Weights of a small GPT-style language model, trained from scratch on English Wikipedia.
Size: 11 layers, width 160, MLP 512 SiLU, vocabulary 2048, 3.27M parameters.
Architecture: LayerNorm before each block, rotary positions, biases, tied embeddings.
Training: a variant of Muon for these matrices, 113M tokens, 6344 steps.
MLP neurons of a small language model. Each row is named by its layer, matrix (up: input weights; down: output weights) and neuron, and shows model dimensions 32-159. Each number is 128 + 32 x the weight over its row's rms, rounded and kept within 0 to 255. Numbers have three digits each.
Before each neuron's rows, "fires after" lists the tokens most often just before its 100 highest values on Wikipedia text that the model never trained on.

fires after: "ra", " pro", "ca", "me", " pa"
L5.up484:119120214122111129117172121156167086156107142193047098137096107088113163115168056125107140112148152165138170087070155113162116140148085151124129094110146117170103151158150117163101147133166103115102149152190160130085157148168213087066088039130126173121094084100077136170108148155099121118165090116148144089107100177116091101140133166107122138116144171145129158118180146128153159135149
L5.down484:104089154165095133160185139072148144193136102164129056140098137046120143119153113073138151145132075176126141187152104095136120090118134140115105176150144053167178084139187121168131155124105156135071119134133115085158093119130138117133155175150077120098152150110095154113162075168143143154163118137167141131203135169114099156114147133143032090144099148144104159125108144159123143100140

fires after: "–", "-", "ot", "ctor", "par"
L7.up114:147107130132133089156086187147084138125129132123163135155086130166156170134105074164146105171145142095150136139123115157137071118122143130105213154096116141198164153086154161128124124074133205126082118103197174127056101151195143189076111119066120156201155124156155086122124099169116089111123112123127052121143112140137135103142093128134118119134093133137152160095082143104171127159113
L7.down114:067076110135102156134165106048154206147100100141145128060181133145164114101085100127114145139155149139131148106164095132159182160138198116153142081148137153074126150113102127098143188134140117144096144191108127116165158133125108136185110124134126103080151135135148118133076149134122172068110153078153158056147112117107128103107147139123157100158097126096056157123141150124096165181097

fires after: " ", " a", " for", " of", " with"
L5.up336:150088142130086142135170127103089161077150139106075091137178102088117117134102150117146095153113132172117154105103053105159179100101162144091158134124141142136128150162194149175139117131124093159131152096115225134180080114127088133167097160103130129206186145097123097173178159132148168112167139088117072143082104101138207100104107134091109121136125145200160149181133094139158129126100
L5.down336:117121116116081144116145163170208110102154104107104181092110148135125127150133148126128156144135129144084143107186169126149091089108133152148150146191199120124093093115069117137095082141168207140188168087104126142115156104076138089104121077120160154075088086158102115135148098148126146175139075140109207139114132118148105156094121107175127139190156115125128135089177148124122038138165

fires after: " ", " re", "e", "li", "n"
L7.up45:082114147153118130164165103168085116084106088159195177132064111110130154112123133078178176088109128134170093135143130134119141155115161162144105131165149111124124173150082146124137105064142090107118129119141123107130153062074113129131196124173085111208132082163119115162121125140098115139122191117081084144128103128161117072121095118175136147181143163143178117161141116087131111158109
L7.down45:137075130147083130098142081132121114195140146117146179095158179159088120135076124187142135121160167119077151132099099124083093201060115092166143152093162126138134097123181151116116165156137065159072109117107053159098165121145126145089125081136135152105152135069122111128124078123149173106112148180190114177160177124084145164066089147115084106073152104149111095134112084162096119126107

fires after: "or", "c", "el", "p", "ne"
L4.up25:128110130100146193110148200127116143109104139140104200147075142104191106114171174093105164139136124172136123130135110185139155178151091124108142036074077057152116143189143101143150095128168119105109150116143161092134130157097142139150192130111149131124164101117109153136088137159083087143049168146070147158120116131137168132050134070157115083137166181118071121112137099142133073195127
L4.down25:096118136152109143123091170169163059072121123161159064107188140153118143140145163122131121168096103086078167170115096155164108159088169127143096118095130141130093078122169190161137129156145119137159095099138097156150096128173101099174097163109130139167055117143116193167183099126111118152125097060113150173114092163149134162162153149116139103059139071134148150148134149127157116084078

fires after: ",", " was", " to", " and"
L7.up124:107131185188133172158147104105167112138024162158176107153142134134111169151143141105070124176128116181117155171108104135151161124116156073176170089090113094104103150122078130160163155149065124144115143110117137119147108161156151108065118154173083128137113162119084096080107106110115112020152108142093156117128134148120165135068098142119096149090096135140082119148057105127104119087107
L7.down124:115112150078177101141188093147162132153181132104127136206097092109200089102159115115118124126120143120106104121078183101113138168109129170150095128181130156124105158087178207177053141079157082084107128153174104135120110064107123154165143118116122077174145101100136115152106074173078109138161160115167134126181139144108072128117157087151139161157137082097103132129152095087132153165139

fires after: "A", " F", "S", " sp", "D", "H"
L2.up441:129123091167097085163110212194083117170066138175140192117100126156112108131101150136096209157081171108153083089151144104096186102155149110111146124104117093111114088123082192096091121198137083143112178129055166136196095105178108147080095157102157148124104143132153142082125102120146094115138114170159137162104113158087136082075104149159124097115143101164121138147119134137144180164145
L2.down441:149181100221156104118116145168102064135092127114133106186144128161132097098170131123116157144133146097113114118114154127114132170103142102097128134096181115119136066110140171121169116085107140163120078124215150147190052139082122142084134174150093138142092110189135083069147140144122112151121101177106115147095153127118195107095163131141124116108125126101084139212168103175104185092105

fires after: " ", "ef", "ub", "com", "M", "script"
L2.up155:125102106129160177052164112107114158122167110125062192142127112042136096089125131105106101153168127111124136102148178113097094071125083108136122116098115155167096117103109135120166127163155130139157142118142082179113100107118142159155121142191156096101159129120174170084178095223147120156145085211163166116119122122105142168131084127095080145084112188086097166130147133154165211093169
L2.down155:137144130119142113104170105221121167149075090128137110164136053095115109190167189128128149078101138142194083175133123099156143102184116142140107181151159062122155124155118154115117145119087093049142094131103199105141079135106085113153116133153160136112072132125121134113115134057116143160099102166093126093086156157150178179167121096113096144180143100145152092079124150123157081151119

fires after: "i", "c", "th", "p", "e", "ha"
L4.up250:150161143121127108134125091153080101114152134188112116104107149158140152200120136115064111185119111166178141157039132121113145164148156136058127130076141130172124101119122087131155143140152116163098084129170140137123107082142056055126145099179131125117141127121131162153141060131146130106136116135103080147158086095162106109087166073160080140076140086121118146029190105164179181118091
L4.down250:103115115089120127161167125185199113094132146119089126122181129146100092135099130112153161141091133131172169140101119154197119124037118089096174158113223102154110118129141158098133062127134177087094078141197140108142089092166165077109114171146196086133146127156112141095090121174111130152155107151140172128117098094171187123077127137153106085158163097113174058157145150122153096155105

fires after: "s", "l", "it", "ol", "vol"
L4.up128:115135084076150174079074083051088142117149127156109120122130122167079121177120110161117141141131168102156120127147128200118138097145114115138119048141073108105110093126187145134146083132147153149124153102197112186157168116148124112147138092102128155112174164110094137135115164213127127101125116170101150117147107167178222103099131146091115102109126129144092071081069165131138146121160
L4.down128:149165091165156107123137124150135121120163058098090192103132160161154156108113111110132151083021176171087129102113087138109136150120053188146121131155118124124156159109162101123131160115125127178160117128104118095116116161090132241097114088111110138131110107137186133098174113113158131130098143193142104141152163150147137092144130136174114117119121114138151212132120144095077092146179

fires after: " B", " mi", " Ja", "d", " w"
L2.up87:158146072116134136158075151232103133140128147119110127069111085172132133057146146179075169147163107151121146078091097153143172139085102124135128127169158124200121092149121222151123147169111134116131123140119149147150141113073112098168101142117136123170185119157101073112108145121073113184146091158107170184140065137088153104138149099120104070139117134103120125104124143095139098143082
L2.down87:133093116089104086220114130161083085064116204119092117152149079114134111127124110062153129123171157137110160117095129115133140128159162147099148097138121152150152112121123114162145093103089149084161162145235107194135198174137153173108118163084163155130144156141126102157104094079112086150090090110196148129074119120121110136175203105133129121130113127156166134170128124122175137125129

fires after: " 0", "k", "Q", "d"
L2.up410:102108141132054128173086138104122108083097083167163103086085063119094113110145139112113176119152191200132065078135149150085149177137147111139143169114191088170135118124079111068123082142152133144099169092115137080151094080083138131130132131127161172112139111124141170073115149100165131143135129122173168140120103174130145173084134067199096133100155132214110106131144110161122123128104
L2.down410:169133124100162153147159114119186136129092125136128120177076183088117143132150113177137068116091153118101123143164105183088038082141122152136176110113137191165113150112133100165114072070141171127096117174076128125092110198075100098087179101148144162080130145129102157128071187164100142087172145112120152131128168123105100085138096170066146116053093121137084166159131106141104164137150

fires after: " W", " st", " dis", ".", "s", " G"
L5.up483:213172110090069120145070080167070115102124094121132146119117145108183135124166153143121196149177161118109073152153085138169128096122108188120174119126067141146103173167087151165142099148179165141157120116152139106144121149134107114093090150134210094165088140149126136103088116105135140129167110160167102096110054149073064140133151074162146136095091090042120107147128102093135112111157
L5.down483:159105086175151210129070112126126170096122125182129099143147139132186099156119158169110071161058150093129116169104111069125105155140119183085160176130129177130080169119129133081116134141084088125120106102120157184146100170122146168131153077117155168109112124135076139089132088140105110113066130074099117140122118157175161136150106144160146099106133080090072090185107116135189139147107

fires after: "s", "hi", " Th", "ron", "b"
L4.up482:144123143202115137170173120167105194111067074082109179130084177151089122115098101111127117215112213118120135147148142116219159149145112124108123043068119059086145136121100144053140094109131111141115152119162126166132094123140151164137136144129093085125104120161108124131159137086180137159127169156146108098131092140126154093086096142107115112160138116099066137140150054168138123068116
L4.down482:158120094086128132099159174074114103132107137097112118149086108121029110080097088206062117122096162124131142148141190056088151108112130113160105153091100155122140100141133200217175115072150133132149103117133160198134129076115165130137115143049101141105122176140116126136118133130130091116105126153126089203054190114079129123131179116133107116128116151143146131162137127135141125159181